From a checkpoint of a small transformer trained on Wikipedia: 12 layers, 5.73M parameters.
MLP neurons of a small language model. Each row is named by its layer, matrix (gate and up: input weights) and neuron, and shows model dimensions 64-159. Each number is 128 + 24 x the weight over its row's rms, rounded and kept within 0 to 255. Numbers have three digits each. A neuron's up and down rows have the sign that makes its largest values positive.
A block is one neuron, or neurons of one layer that tend to fire together. After each block is what it responds to, as a language model described it from the Wikipedia text at the highest values.

L6.gate48:118122109135173070119106099100152092139137120148123153131129106139096132077172148149148155150119139097179126140095145158107121141119105146119101101113126118146112104131118141127130130145140136077121095168133132132155141142084141116106149115107095143117138078153121100105171179115136167093
L6.up48:128099146127130114118143139136171124126130106144075123114137137094119144161111130147176149146123047150090104132134136153148110110105155097142136144165132103133148073121124130173124154118137137092097094140144164121125131069079140131095125100133106093114109160121120113129120182149110096096
L6.gate120:124105120111137169117117067125119151146104118149080140118115120109184122104118159116160141114130140134100120133121136108154135114124152067129119132166130133170126095098103130137111147156075169076147140127114131110121095148120093094152163106126140119133140132136090123168086144161159171094
L6.up120:098125082113108159138141145128089150121103129146126130130152148171143108143144128137148123093125111145121117054134121171106098124122114124143142131117121106131135102153121135143128105133105141084141087195083102129132099104120136099129106128085116149112103118107145087156120157153171137149
L6.gate121:149126134099145151136139157131147092130110111154142107121113085116133160130134136107141148137141133171116115132158105149159104117106113146136144102132153123139132129134141098154122146154132104088156120123154107124121130109114127104125121129144145117173157132129095115084165131149170112128
L6.up121:125161138150105123126197118174147125136106129100125113132106136127124110130147105115159103121133159126136125149165164117101092156103103098123165102102120132174116113140124124164125128091153102096111104115092168092153100147110132129129101107140119101121104144121112099072181127132106112129
L6.gate128:127097154129099144080144120119133146130135100140130186116157116144159124106109188109136117151169126173130158138122175158142115142158124126128155087115129134162117104122147174146092095139123096073100126138127141125113123147116136148127126166140134112151151140124131126115139136085164132139
L6.up128:126161115132185149112070147116208084131111131128161129126135193147106095120169151079134099122133143125096118090143117146135113144142116144156122137106159156168117120115119125111091131084151106126117116078114111140163130150105147128133122145131171108085135151125113120162122106140132135140
L6.gate223:146149133113171082076145101105167123100142110127182162126174185101153164144109159093144124119132121140124133107094142167106094088120086142117124114146142110094103083101126089132086104150163117157154096116150168102125149142136091122100120133090114107120160178122108112128130116127112090113
L6.up223:112110151142188142050105117096112120160150132101134113116178171143144129098127059145109120119148093117082119138127112105121082124123141131116143098149156115137126132132124120152146160111136077109135086117153190103104128128130160142106122150136163116125108141123096130117139124105145138146
L6.gate328:118150156107145114133159132118111123166136126099111120108160142151147074176106151153128088131110136104108066096121129113102100148118135117125150124107122143131144131112115141144171117165102123142138120121065178147101114115097128102148091166086086141108160126131097111170137133140118115137
L6.up328:128144152102127151121105149099089143125126152132133106134163112126122113129130104155095154142167137114099135111134122123139073172136114095154099135126117142146134127106154137133112103143122130087134171125134140114109119136119122105156127103132154102098162181103147095131104122107158110151
L6.gate445:098152100119129102142121136143184117102106088142100125143150138149086132129132108103139149119147102115131110126189127145160100134124101145124155134177121110160141091098086131106131163117107169125134112111161108164117147126165117150113073146112161111110131127135109125086139155129151154143
L6.up445:096129109127176101143117125166124116124114126146109154113087155150135164173135135126146113108147134161125146142087104146129165118091117173130165155170146151163121131136111071102156135123081128079142074146111114114162141140107138161106091147139119105158101150131149121124129150153103121108
L6.gate465:093121124115125110116122131094146107094119087142109132165151132114149133122176133142112134163151087167119131089113123137071095098127119140108122093086166120108132153156134122142131135135152122136151154176108139102123081128124175102146108149091151112146108084143154128096133140127135104153
L6.up465:085152102126124090120151092111114091077095110127120095144142122145085139121159158087088141175136115132079132139126128129128149139128152144140106102167134135141114111131130176128165101144128127103139149127125073095098129146108135168130174152121084108142115142131137140122153077139114170184
Description: Fragments completing or continuing a word broken into odd pieces, mostly the y of "the|y", plus initial h (h|ome, h|im) and endings like histor|y, ver|y.

L9.gate256:079119088129164153084167099138102095101150126076116146097133115120152122123118114150080126148152142123104130113111142123132144145148118127119152129173098094113156087153124123142091115116085143130112143128139065157148123129147131133147145172110137138122140144140166106163073143118133106127
L9.up256:128082089127177147190162149135112091127097130129140121130109095123101167125131091116170083132098160138134119118107074161122129126163104111122123146116158162134144109139152103128146112064127072083138137102165128115088143122123147120160155104150172121166133119109120127097176116145113129111
Description: Mostly "and" (or "&") joining two modifiers or nouns, as in philosophical and medical, conservative and liberal, Awards and collections; also some mid-word suffix pieces like -ic, -ly.

L6.gate8:177126147089132119152106109112124168132127125123117137146112096114115112105115161121161138149119070117135117144107120138133106129104087133095135145112147153136156151106081131112183109102133149143092167129098195116135151107119128156127145094120129094155160133152114123123103108106034135108
L6.up8:152130125120140131144084111134124130089129113087124124146118144056176120139117146095124144082140132163145134170102120083100104145117063092122100097120109089125110160128117122120140151126178144097144125166131152093121141146104089087128120137105114094121166122142106168127131164105143080081
L6.gate12:117120146112142102144126153096106095100110141162137139113119123146108123167111091105128172131149132142103173096127102155101120128118139151118115097135135165136163113097160119143177110153148169113122119127113145151153107082109105085117159135134100113132083124087155135106121108124146149094
L6.up12:103116132123102143140109139141131130114154119127113140139113104104053117122203104144112104109113152179153146159183122107143125127114145105143166105129119130099116115101130117173155093142129103122128156195159139133129173138116144139177096157078119119132160110101101088115106120117152127159
L6.gate51:140139116111160129125173126102087127103117116155138159129114110126180132109111135133100163151114180141146098104157102115105111149171100107118147124115168118124102107128151146136149145114142069135114154128129129133139182173107142165118108163124164114135143106140129178102162154143123143123
L6.up51:157140166104118095068130127143117110153134084114124131117131150101115159146145140109117107143138132141103153112078110169089080127127119080111135109144162172105132137110113160138121147144145206126114138115105142125073138099130122139100126116095139123151148125054139130138140101099141139160
L6.gate57:170135141118112106096106144085130181089104162116116137132125145123123136138142143102107103138139127133109119092107100156144144139121103105128107128109123110125115082094157144146148165119138139127126137091135184130127121089118138137136126145168094108095110093113081155118098147119083084128
L6.up57:154129119127098113117087148118131111082103106133071167143102128134091131121127124098106140150089130137160125136150090105088122123121067164134137131137119129104137123123102136097168130114095138154140154110117113126181157142107112129136127145077095161118114080124120068122143110144142132140
L6.gate67:132144140139143135120091109093175130117092127167150175160101145139124117129105158156132154158129133107168153112127085112087129154118083108073106190130145146136127125102091130135100144141158124086098174097140136105138136155092130124097120103148098138111142128113123178143129165134118114152
L6.up67:127121153125129143124131111060102119137144195106087091132133141100121138127083155097104121122077125151142114092136115124142158113108148095140107127099115095141113127152099163156114131123125129151124165152144159135130127146124131120116103113114129121142128134130107143106107138068079110143
L6.gate109:119107157162111083113115073125158199095151104140100131156098100123139097098138159119150177152124096163125154147120113096079127121145092126146153118132133136122139110142117115075100174149107136137133111119123115157124114107119167166102121081155144115118090106139131128126134131130177102119
L6.up109:178133114158133089152107088105148137120140140153155137167141134128112130116128159135137123107108148106149176111102149133098130132132107135067121148095143083144099148098141146084160150131088120159117103168145107106117126126133153131118118155099115099134117145159122171125145117123146073079
L6.gate409:149096169113119119112118140131132166113105138165124090162155129132120147092136162153079097154098078148145095104129188122153092106067129146099098102117122133146118190143140097101115176121145148130127079110126147135136141125120164139091080123139166121132117134106125130147126136124109102124
L6.up409:138084127120132117184085136127144157141100146184115101106186139101094116125117093101146072137154106146108173093133133146147073123106102121115128144118108101157162130164123104140146094117162173122090130150124154119126150083100125150118114129142148111116133105126118099146125137135099115065
L6.gate473:125158130156130147109140112081128128120106163119146152100164140089162146190134124142086150168157101097112131118121177115122121144116118154115102134138140171138141127133090100129140102134139150169126121122119134059114135137139189112108138158163125140150107122179126126144080142096112066144
L6.up473:160130104137114147157134136141123143071155119138109124104093121075143125154113159148100140133112134128129131106119107128124147121140161123076078104110087123137122116075130104156137146106100116094131156146074151108158148097126115164087096091131113140161115130126141184079178079089130093127
Description: Prepositions or word starts (in, on, to, at) right after a completed proper name or noun phrase ending a clause, e.g. "moved to Hollywood in 1955", "left Leicester to"; also line breaks in tables.

L8.gate16:128161117104112131126170084158118109101105108129150146126116162106116174121153148164159126122111117143115110136123113153126057148118130135116125163097130125090108091075114093137143099126108125100094087133142127109118125155135087102104151100122124138108139136067139141162115156104120129166
L8.up16:125137158129134171154098104129133122103145170132090128151168164135095099118150116153115097138087081111101106123101131111166119150164127169128150131129156106165150103085158139077155093132130135127152105154125136130123118104130186147093139124138112150125116105089116116144123154129152168132
L8.gate47:112163140156128135110156123139123129092124072117081093140109126093117105093131111161116129151099107084116123127129125166122096153137175153093140155107102101147093172138121128118114126158112117087147119162122118100139137146140129166128133173132157118168124137146122125139154116145115184146
L8.up47:129154167107137147087150111128085142100177055133135104111156152111129121138132145111107137086123129122130120111129166116121136103127109139121127097093126137122081103177157118162148123095133109110124146129136156118113136143106144146146066162119130153093116107117137137114165131145140125153
L8.gate76:149108152107134144121133119110155134126123098132151168143120091168121167140135066132105165109067126142121137118137154150147145167122152117159086133155153124141109147179152115163102131137101119135160134163131122166127099140092095105127106135138166098091100098111133109153124129171143128139
L8.up76:129118120124128089119080115145063114136127150101162145140111092145119093128121128136150114128129134148153089168087108136109139101122143123080116118112097124154151130169124095115180133103131080109134108147130176129068136122103132137142136108142157116131188106150123143132159178119139187140
L8.gate157:106120139093114134130199099075115118121128119082151147141148154160162120088110143117100171096129139098096129123115144163137142157097144181152146134131144126122163119111139113149102130112124099132141119127126111137123155135118155146137121135155128140120115130123130144121145160105137125128
L8.up157:119134148170115145136156144108111183176162121148162095118127129070122118120128098114113140128135123137132090109123118149115126112121164109116091097177147114166104157156066121117120145087100101118118151114143138107130136154143111135143135155132127119143137112081096132100101121137125174081
L8.gate237:166143152092140124121161132154127147099114144113129102165130123127135136143137107150097123130076097109117151085140158079102112142131149117149126105130142146113145086104123156125118153163113135135116132140121064167078137114113135132124136114132135137123134071102085127148119132136104155146
L8.up237:121126149111123126144135124130148110116137092169130108103133116175155162111134122141162077145138153146113106149134163131136122141118106148124193150129115175150068133134142124116106170130154129132125159114111147165123133124077077064095117133145151160117102113124113123121136118109088176132
L8.gate285:109158138127132123164128129109159129106130106161110144112137149144160132115169151134132150114080111158152132167139131143118050123149132118141160110117119145127112087116167120113146110115115205121116158140153125124132130155115196117130135129130158170079161181117112141139129143106103129127
L8.up285:094135119136102121105148105125157149102137121139149136115149154135141114117147109139157141130154129152106107105133166106063114104126147122117140135144137126188127194162118162112117122132150122164128123156134133146147114150120124133140125153181110119146131155119139140137123070181177123066
L8.gate372:127094123158111094104166122129117131164109118115153117163165170172101130102126110126089167168117107128152146114158102094172120168101168111126117126120109146190150139138108110111151167111096166125130124172158146134112143112134156123170131119144120107132081120159151128125105114125146180155
L8.up372:135159133126126140076135135173131089133140111106141104177159134176099129145142118115120142160121133142109138125135166128156143114120131131151122107145127116158107151125150126130103111134156145113103134102093108132070127174100185109178126154123130085125111080087133111145162140132142145142
L8.gate431:110101105117139143103138114121100136092132125131135147108175110114109151098117109147142143135112128155132141167123114191096106113127131130128118150121150118156135088129101141156149164165113150135164123126150148129103109132135148116153085069125094103149147136179166135116163150187092112084
L8.up431:119124129108137133087118161148113111134123157156127124127167125192146158138105123149114109139115104143077137131129101104154125167161128091110092137109136133105105139116113129116167117122157073140135115149137109142142134117128163143143162144086179149110125107140119130147139127115072108094
Description: Fires on a short piece inside a common word split into fragments, like the-re-fore, to-o-k, w-e, the-y, app-o-inted, with-ou-t.

L6.gate165:103106111099115140124127101162121137137082149152108137112087109106137102151089107095132128099071108128126122115115162122142137158156104112150139096157115115110139113140162151081148140136085095091065127111096133153092140158124100131155120105112125104124110119131115147101144150137135061110
L6.up165:121113115132099139071101109149114142134156158118136112125093147101123112109148122143136155158130135071134165163157116132118140176129115139123125143106141113117103113150099110111139199127122160133112121121125103162117167162134101126076160110146071158157081136136094096181119137112129115159
L6.gate172:115109079126142144135146109157121169134116151095144136083145104143176168115092161138104077129117151146120130072159159182142177138103122167119170117135142140144127162142115110137138144147091115168119105139142068130111135156172145131116131118123118130109115113118117113119139098128138124140
L6.up172:140122120102124115139145128176078142079125120107162119132149112112142133129101101096131112134145133172139182124117135096147135174126123141128166152160121139193105131152115150125092178106151124118147112121109105125111143142110155133183122149165149144117133115080092117128115101104128141192
L6.gate188:146129147107129126095151108105113127157148160052157114126098137140124129062128120145109161140137119120084062103133093128091111129173171111153129086108141169138115124112093130139136124130101174115123118118153132139118154097108106114161116091130130114138115081112094124116110168083115137120
L6.up188:134167117139112139139128143120110117147127090094121142152116128116112122095132097150106081134106125124147113090133114123113072171195177128112142142121116146151139113118133140092109178090058135087176119119139124098111156113095135145101131127098165108157139159149150101118147111125121127150
L6.gate195:171110094102150165138098143167082124124144174180130150098140136155134163112087100105121121133117135116103103119166113165189144154135127160122121088120115116154128072123135111157137154116129131111116133130108091110180177150176149123135165118170138138122117120169049159109105121138113140130
L6.up195:152110096137109088148127091132105056108107142127150138125108144150105134088141143111070165174145091126087168092124149139137112125116100116142156128127079154115129139127132177149103093099173108147137126143153146103165138127114091152158135127119105125124190088142123157146141108085132103089
L6.gate225:135160127083099149122095162103068121106121138123135141111187121130104159148134099147121160139133114127143134108081106130154146124118117171098131090114100126139123136137158171095151149146114142118145145111137071135134180176120125108106073114105119152142132153118142118100087115120134119087
L6.up225:128111135117134132099125133107142112152141143133140143132125139148146070133104070134160132092121135099125098133116123108143134099118121171119110141100138145152116123146110097134150180090132104128166063169124107149120162117102141076159118099106105099148115126135130104110123100140113098129
L6.gate241:158104120096132170105174147118150120131106128135109158148124099147183133111144127139117090115121111168117180111136122121099173123077091128150121096124136157157133116115137143150150125107138147137105098160126111118161075145147130136119137100129125138145154127156152095129169167121152149120
L6.up241:141124133137120132127134117133119137136129149133103194111090080145144153117137156099141087135147132128113150060148107150133121147128109111148137104149102160169135104130132133167159153086114117132143110138150105119122119152141113130122162070085181094124119122145169091148106149128116094125
L6.gate376:150135130085144113122130090110144091131084162099122134132123134093126154138131166113132141117141161143105102154119127114113104151131125131110154104105152122155145159133113124081100132179115138112107103150130118109142159135123117150129130116123106120152096117155115109146162134096105105141
L6.up376:113147130168132124154076107152111149171090116124155153131122143138093145129077110137141114160121142118154120125132118153093111143114071156126185091107126109114130094072107163146108116122134136151142107073159094083115120066118129099134108137182101149115043130140101108088137124115133123119
L6.gate456:112111099148091134159150134123081138112145096138107121159120112114104097147126109139160152090146146129112074121115131133142128114126120096113156101120135127146166060148123134141158097089127127104127122140144092122107128130146104060119079142136160129119101093086104097135186126182184109154
L6.up456:181151115150143152138182151168088133092159176113128158122140163163154155127125117143167081155145105149153099116173106121130149131124125147151144105149135135133141120125134081100103110156136113203107116139131137124125180148132104099116120087119162116081087141120131139114109147127119131083
Description: Fires mostly on "and" joining two occupations or roles in biographical openings, such as educator and philanthropist, engineer and inventor; weaker on "by", "to" and colons after a role or name.

L9.gate67:141104156136149131107180084143134095158127151148110121148142183120100122145111127126112135152116122140086127101117124123159112043126138132104123143136096104115150066133103121153130148151129144104152135109133105146148123141099078135123138145153099111160150142119084080107095114119166138125
L9.up67:157127097095114147140162148141082122126082124115110142130125120159109104087108121099128145148168151106142119098137147143107156111109119142111167156175138138134145139090094118140135112178143111117129093095117168139099114142110140093099096135149169119157124150123138137138147120118132116079
Description: The letter h or H as its own token opening a word split into pieces, e.g. h|omes, H|ollywood, h|ad, h|im, N|H|L.

L9.gate504:139129141147109113168082126135122145141130109127135155109131193110145177102151108106140086098121126147112131094083126088129180115106096114148162087151138130104071111124118135095155120148143085155121135127135090157123159116148116163145188110118117154148074131149123165093151151127115142109
L9.up504:124122150146163117125112073115135165119111161146121124122132179082113113116100111107132175176128162113128210169075139122114102149131114132148171116094158126092097071093102131138144152159135132119141098134166118127135091075088127140112131132183132144137079117163126138149131128133133131124
Description: First piece of a word opening a new clause or phrase, often after a comma or period: in(cluding), s(he), s(uch), in (1991), wh(o).

L8.gate61:133142110118146130146130047140121110117130119112156162144152092133116111123150164163085165129085131127133156134159073123115111114124078112152102135114152136109115144132179131084127160110109164139131158122140103134135107138156077114130125125148169143124111150138167123146124152144130101089
L8.up61:161125160114157118147149180083158152145156183119098165103151120153118100132144112122114118111142118155138176129123123118099110123090122116095156116139135133086141139108109141145173115134104092113125120127150136152111117112168187150124087126155150111097081117145130162122102114127114119132
L8.gate186:131078131098159155128135135108114124131095131141127155134142084143167122142151176162141116122126110168098145142161160126104167139161123117103103143123129116123120123141115139140143119134110124114142120152158116142167150170152142129122098145126098176174098123146159121108096114178095091122
L8.up186:136085092108111160172118168154062116126153113177075134150163150155141117136134109144149166125109140161151102162132146106082110137149114102140144096156090134150097133126093139149117139108117113135141142166149132166160123198161153134165114134147156117145101127143175160134113144107108061140
L8.gate187:106121110131131162116123136116152182095138101143126143151134109115085088146134127160098133154110092143130106102128141126129172096108088105128152124125117153115085159105120101121151171113096118122117169116119127145096114197140135085145155122124179130101135100170133100166086164117154132143
L8.up187:142112132121131112105154143172174093112155126136093083137116106134153150111191122155134102167120112165113115150150129114135155210160142113155105170136101109150072059140115113112106132093082152128130127134143108114077164114141115105122121154142162133117146108131143145071139152105117099122
L8.gate320:120122125126116131133118114136111104111100135131157083151161121118095143137121167135158096119130094160113095142152141149142095132175129138137124135114154154137117187130099141135196118143117136150079118144143129139102145129097106144132123101138135119103154127173115116144138135096131125123
L8.up320:115085122113116102110141146142168106124188135183091073118107126121153104160141127119124138135145169161118110126127138124143124140117114130161131101152108060143124136093129070138124129156128094115095089100087114109154117149105118151112150126120126135121135138111156107112121147114154111112
L8.gate362:106111134133127147154139096112111134130133126093121079139120092146156145121163120111127106117114120120121085120146113110103162129133133152201120117121112117179092133113170107107174108170123147130100123157120131121146147091147161134127166138091130085122110105121140144132146129118090094144
L8.up362:126170122099146129116110098107126145113114064107118136067125093152088085153094105155084113173136108142109198114148117136125073125109101107116098123084112146118098092100123117133169160151129139140088100123128142120115149159141172137141114101126142097109112143122172132167127148139162136108
L8.gate368:118123158113147161141141095141133130109129175071126136174141154155100153127168139136137146114134102170120142104163169110114116147101099162162124129155130103145105128065139083097162124153108115167095123134119125103137108142153129115122116087121146082144142130123094135152156107094140142128
L8.up368:139110147146134173126116107144178149114112177099133151146168135191123175132149122116142136148128090151119144093131122122101128179082141121130132129128091144148111122118122129134179128124126155159115113155166137131122121122156150112100106107131150141134130095154139113152142136119099150140
L8.gate401:108101103102181164144111119118101176115144109140079151167100136118131144102097107156084082120102180131113099093138130153130129118100115151133184133124134086132092139135176116134128127146108174136096156125107125142103142137097149093087139131181124108133116123122135142107139113110105092131
L8.up401:102117145185137156125149130129148118121125120117139095121117126100153101132147139133133128146142116131101137126100089119102104114092117148080115132122120093069120119137101103097154080150123117164105157135142121106105145118147122180124136130106164164090132114110112146144124118145127063116
L8.gate502:072117140148160127146122135133134158143151170117133159149140127151127120106176141164118118136127095154125113141104155087093132104111130120147103169166124115161096157072100110140121107147163124095141098133092121160134132098113140082107116154151166096097125091156157128134121185109142103116
L8.up502:077092154133134161117106112163140138117124148098079150145108104161135134149133115146108124088166128150166139171114122113117166077171155141135154153144151108136120138053139153149183135124140131127111097160159082138116121139093187106170152078101116128149153129138103156137123103119138107069
Description: Connective tokens that lead into a verb or participle: and between coordinated verbs, -ly adverb endings, and the ending of split relative wh-words (which, who).